config.toml
num_hidden_layers = 10
hidden_size = 192
num_attention_heads = 3
num_key_value_heads = 1
head_dim = 32
intermediate_size = 512
vocab_size = 7248
hidden_act = "geglu"
norm = "rmsnorm"
norm_place = "pre"
norm_eps = 1e-06
positions = "rope"
rope_theta = 15700.0
rope_fraction = 1.0
qk_norm = false
attn_scale = 0.177
bias = "none"
tie_word_embeddings = true
parallel_block = false
init = "uniform"
init_std_qkv = 0.0214
init_std_o = 0.0
init_std_up = 0.0214
init_std_down = 0.0
optimizer = "adam_variant"
learning_rate = 0.000813
beta1 = 0.95
beta2 = 0.99
weight_decay = 0.12
lr_head = 0.00425
warmup_steps = 390
schedule = "wsd"
decay_fraction = 0.928
decay_shape = "pow"
final_lr_fraction = 0.1
batch_tokens = [8192, 16384, 32768]
max_seq_len = 256
doc_mask = false
train_tokens = 171100000
max_steps = 10439
dataset = "wikipedia_en"
MLP neurons of a small language model. Each row is named by its layer, matrix (down: output weights) and neuron, and shows model dimensions 32-159. Each number is 500 + 40 x the weight over its row's rms, rounded and kept within 0 to 999. Numbers have three digits each. A neuron's up and down rows have the sign that makes its largest values positive.
A block is one neuron, or neurons of one layer that tend to fire together. After each block is what it responds to, as a language model described it from the Wikipedia text at the highest values.

L5.down334:502455501549463478439510490546487507479477543560525486512465577460507515539501506483540462473524503549500540464500536494499494485521477498510551583549517489521540492535471502458525410427427512482522454489533505509413461515496500501496495458344500413555455474505505537524508539548531470472558473442518444581462487441524552530503516501438550490531432487532422543544429547442513486472574
Description: Adjective endings, public, and. Fires on three groups: word-final adjective suffixes such as -ual, -ous, -atic, -ical; "Public" in phrases like Public Health or Public law; and "and" joining two nouns, as in Food and drink.

L3.down35:478541498528457498513573508570477456518514496501480543546488501550476502436558574513479527454447516509452499471563534482487493439507488505497546495577470565468500451483492500525449481511446435497473497438474512534419473536492554480510503452536502512527423474476501538451414482493480464514442395514527553492529389539470515563480504543552478484544539403463550540480537533542538539475495
L3.down140:398444495470515498503509486472448507573455513528522506466477477429540468492530516477491434456469587514484510532596503543463566506514499483534499463476468498491514483524531470514523460575548529536478489552416495497559518453478510489469471507460558448500541440517564520378527429476508547537513546542510463445533547505442461565534448509548556461475517407491445500529508527555472476495514
L3.down265:538439533480486548565463520493465510466491500511513519525418519473465575522463546474479513514566535571452470530535502536508513478481460481573473427467466442497503490515530554540512532541543577512534523499493523521481539477513487492469490490585520447526540604505525469545492531518514507524487486497498523575518567562530510535595441479490537474553514558560506567457476497531516488545455
L3.down307:452514528514474458520496509472514455543493528475479488483510513535492559561505459461488491507462501473446582493526487545487483554439507533503531484535435546522455471535554475505520502675436517502519575531512512528513519515477514450453456540479506491584473519434585467487406460544515540522501447427496479460511504481421551497506552544459504518534532535523566482510496511627531531463532
L3.down356:324503514510442480527519512481496541539526508518525460516523462473492542540465498441454468474473542507505522520486519514509537558497453480503482522436495498495482432534507430534447501636477531454553564546501513562529489504459549464527485471415527517502544485508561487500449488500524454498480476466462456500491505514500559483486506461460505458532532523501507481517483507709505506511476
L3.down366:456524530455496474472544513511512509509503549522483522529562480499520496542541472452481501512472550475497499508505456504527489526496465520471441528516521518537493449526493470513550426661487517483509556506463463597463474533450537470469511457486488426525493540523540461488464487515489475512563536468455489432535512457475557513551553585511513567549553552377451509488488484670562530469476
L3.down368:298504480522475490545497477507505518457512538499461452469477498461488547517537469508474486570515538500498515486512524550521489528492492551510461503466456588410468482479558417510506501619421483536483515534512463524532460520431546517531494484401492541487603483493469531457474509461503514507472501488479468522502581473528536487502460555479523526565463511485540531521498469653479477519446
L3.down449:508473588512484491539496488534488445518533514520513460473425515522525558445512466470432598501474536507487440523499449466521527534465503505523537444551500528513489457534476658546531527501528547424578504482455519493451454480433578521509456468425524535539504534604480566489491489485527497518442552500510507500489479500508523566496452499538553440478512457511497500537539563540568519531473
Description: Table row-end delimiter. The closing pipe plus line break ending each row of Wikipedia markdown tables, e.g. results, election tallies, lists of sites or winners.

L2.down53:515512534481513445518499502467463422507446540467502537552516561453475524567480530428492455508419498440461489492526539534451523501429505504507565527519479546470567552531469429443605542485565483477531552525493470436478504483490513556551510488488482590426541525491407499445523510551459552445424469412463534554468539492493514484526499532438509499463534537544505493517488533520488548509480
L2.down105:459520522538472477475504416512503452539539534462496516505569527463445537464514490502540521500475550448540486505491547482535438539397499518501466479462424495517505502581509519435437525464535542543414413441509524517500523529445493490471415444526474477542512499524525533598505518473461521498466487451509495515537450499530504494477466541509465551475462409594499489462430503446461502477453
L2.down289:445526491552530522498492534539425530565499533512490513464506511490496479503448581454463504498558498625522486477491516458471520468525495565525491499521438470542429508468464474490492444470547499460427506499485482529478543555492491530527510595308449510498517485476522514494521516448518457477461544519499495520493504549476512432441507452525537511495541487472510580496519510566481497548514
L2.down290:464476574469513484531461475522429561488518483488472559489548433484574511494475490466430521514483527440490490525484517515482531434432450468499547562448586520568502508544500368446460557472546481471486512516489535523574551452530496483513465548412455503520480476496501540486521510500484495438503508550454504472488425593472550439450466415458486519496527493451482502504537533560432514497562
L2.down294:514486499474527549533422527429508528487553495570441548529543479504498491482435470539515500532548433438506513523547520514485473482463537524473525467553450510507436444500553417454464488523581462512512519481489475480490363504472486588507499439408477476477521442536484448455588508478460502551597513482449454505462511469502442407475561575482456483526461484486582488450607479543483517564497
L2.down378:433483474492466487548466515515406493555535469570514535532533490579503470513487496514509473537514500581480587542498490541429471527453578564500533563565497540528435518510473504513536464469484552428469476504524493502453573576418468519507442587379440473520498480476569519519502510495482400494457532572468500522574531506528495474462514474559507520501543468525517576494485527549482495496519
L2.down417:482490614501425459386424518463505473510563526513498445551492539517521476525526525476536500508490477474482489479510419500472458411546469537507507507492503464474524426477515457555538484512510486495501510528500478481494542466461497496503471433528435536514517526476540539500523451537507496476583535470543500478405459506516473531455537579562594476582543531440548542542481455479564424554481
L2.down500:498521518490454431468520586519433490501480421504535537514528467463468482506477511440496544500510501458542434512445584490500468472503465503515497439488476599498522559507588525486563464448521482516483502479527506489482494537441503456462484507390528484497523460500497498520446482471545518494465464538443527542558589480458478490451441477486421498466543560482474442490456498470447506521521
Description: Verb inflection suffixes. Suffix pieces ending a multi-token verb, mostly -ed or -ated past forms (rul-ed, decor-ated, invok-ed), plus whole verbs like obtained, became.

L2.down55:504473512490528513412478506529451492482568482497447506442482489513467518513473522583497493525480502515604533515530620524507465538509458636549524517487531479476510459547495520443467477447496536450421567482445527438445506442414544490468491553502564535452537446464499479526508556519571546505515466449473553553565553540442507511457498505456461436433488452566574524478492483583497454479476
L2.down224:526521515554525483482513449538485458470446510555493524492457499560493531550496540497571478493440516484457530457473557483501517462534517529559517587442574474442492390492544484499483537514528521482485564524491455521516476526492507461510516502495526545463442551500457499455479517534534546519546513515535509500498517555503500529451538539539458462432561533540458488468463483532542469558494
L2.down225:523546568502505543483481445453500484479521522522482497497625549471509462536499527465466521501455472485531418497520542418505520500543468481537385574557521435453502502461497485516523444552529511486468486473444503512501476526518496572476488528502482507536476533521585482507492551496432545450494474535474575471484427491483552478421534473481530529463495443514570465465506544505487476476476
L2.down234:548480473521536495522509488490500565504557472450528497534544535571456533466427526500540542497484446498519524480504472453484507529487412503465556455558477463505451507532481508495494505534486471459529461505512552535493459501482600456459510490497518470495494464418520526559475450439397511584471554446545501528442520578504489489399524437544536494454433472531550441402456568460443464529481
L2.down268:520512530515542517491475491519509425488530490530535516505455485343500533494484480465510468472544487526476483492535483499492473482478499483489442440458437448468441452533520515537439504534439486470495461451511518533524510422521517542519534475471505467490505498488479546460485479444561549529521569524462534509351501442504527557523519465527438454537535446572500538518510478618560474486486
L2.down348:478540510522514579540455447508526511471525503499532526485554461492475514540491499480477533503472436480459577507495375511475501525638511490498563473510456492466471552488454554536461461500436484472428537461464459488516530605554475488527462522427548467553483486539508467485528531460480503491534479482546526582437543541513540594509515548494462485480449483515499504494508456514547481443563
L2.down437:514557531555517520501556545529457483482503502487437483516520548487558457478519557448606508565542540492550510499478485520532490481582540542505518508491504530502445489529496473516437453427459448458454475516515454424459484467490547532531462480484470531552517500460559544480529511520468528452507510472435534485501466473486537516501487500468484516533503444513545460526539430441492523478569
L2.down467:502450480506504538480461457482502486467504552498437560447527475516544494530525444520482533499499526430525551507542446494493446492532514532529593540398571485466474484570511524491473475481452500458559519464398496543540548503519500577471559542466572476480452507501540548408538458443456517540472465473539492518450499499545492508582461519441463469457420546481563480536505435618545445507509
Description: Numeral endings, sp-word pieces. Table delimiters, spaces, units or brackets right after numbers (+3.6 |, 20.99 m, 6–2, ), plus second pieces of split words like sp‑end, sp‑an, Lev‑ant.

L3.down41:506522502557540449524493434580527524476536552484531486530529543544502536507570484482568455452570511444492501439514475452490428497453445577569487456486453538583490499521487486551463566454557490549504469525542495495466471473461514485428532470537433544517518427519493539507453537468500440495475443505418432507476560508534473482472454417401464526496519485451454447581506526503549480536502
L3.down313:432498479449461445465487472533507496554516548540534507556580510496502520493534453473540498501498469456494564368493490502488430546483500428454511516517549479477477487616483438500502516397479542427473422552562466537485509531469434493490485530413438506471468494546483440518466477446484457514546522489461433520541516536516497342476534518420459472505511542451511479538487507480509505476519
L3.down343:430410547540515620517502457473466520424502508492542475452560547511486516514471485444526550405447514441523403491496542471475436521486546513493466449539478543532482487498478459595542519464523466414518422549425486477487461469467503541482498502466471450461500437477538508469460523539538519505530503490484466531518494489517548510508465447533409526529598465503512497492498510462496495465494
L3.down389:469473526461481457517555446504450510495508524515500468545547507549501524514507511489518556481486465469437428457468503555420464535492563537440462504521494522488525525453457515431546486552552542539486505573605558593548485483470434496562453505416482605553498463481590525531509496495441455514514438472476509467496508505571506543436546493440524499485509514563444500603515472462516524476519
L3.down431:390522489525476538428512500548477500522491532531505486520521571504477511491485473515484462462555459458548513466515516502461452539448464479484546535513518490560577573497432493458505446482455603429441517555575523510480478542493450514532486502430466513500443438546463509477515447560555445500508505481502520460475510506524492404545495487418551505507440461531486552615471466543506532519572
L3.down458:496497530470444487485520477531546463518473475539572480493588506514534513473468476545541494459555511514572479493494456551485473402506497458427534538542509515455538463532445484452462555429450503443490485482504371476456509489463384502520522512495506530501500515524505552485491467396527466469458561530531440564517536491538536442516512493467500566414475463511413487458525544492430510524497
L3.down501:540477493508478335505506557526446479518534574538518564515522515509479497517447483536480467466514461483531547477504563520517476568444538408539494533501601460565457512497516544522455508458451475457477473504518537487459521556456451532571509545419414464511535429485522490463497433456537498532505507459374507534521513531516487474519510496490528501535437506448493449522550530490498529582523
L3.down511:521530428486440482501544451465456452583557541475498555499549430517504479464475504489497447510527449413509442447528414535504483537428559469443519481473532593528492452473423487489426545498544544495556444473480503472440498494506486520548560563403457429507487552562439496537482576412502483538465551515482544440496561530539529416506545517489553531512478526496489516518525519502560470554486
Description: Word-final suffix pieces. Final subword pieces that complete a word split across tokens, mostly past-participle -ed (Construct-ed, Open-ed, Curs-ed), also -ance, -ia, -ing, -ure.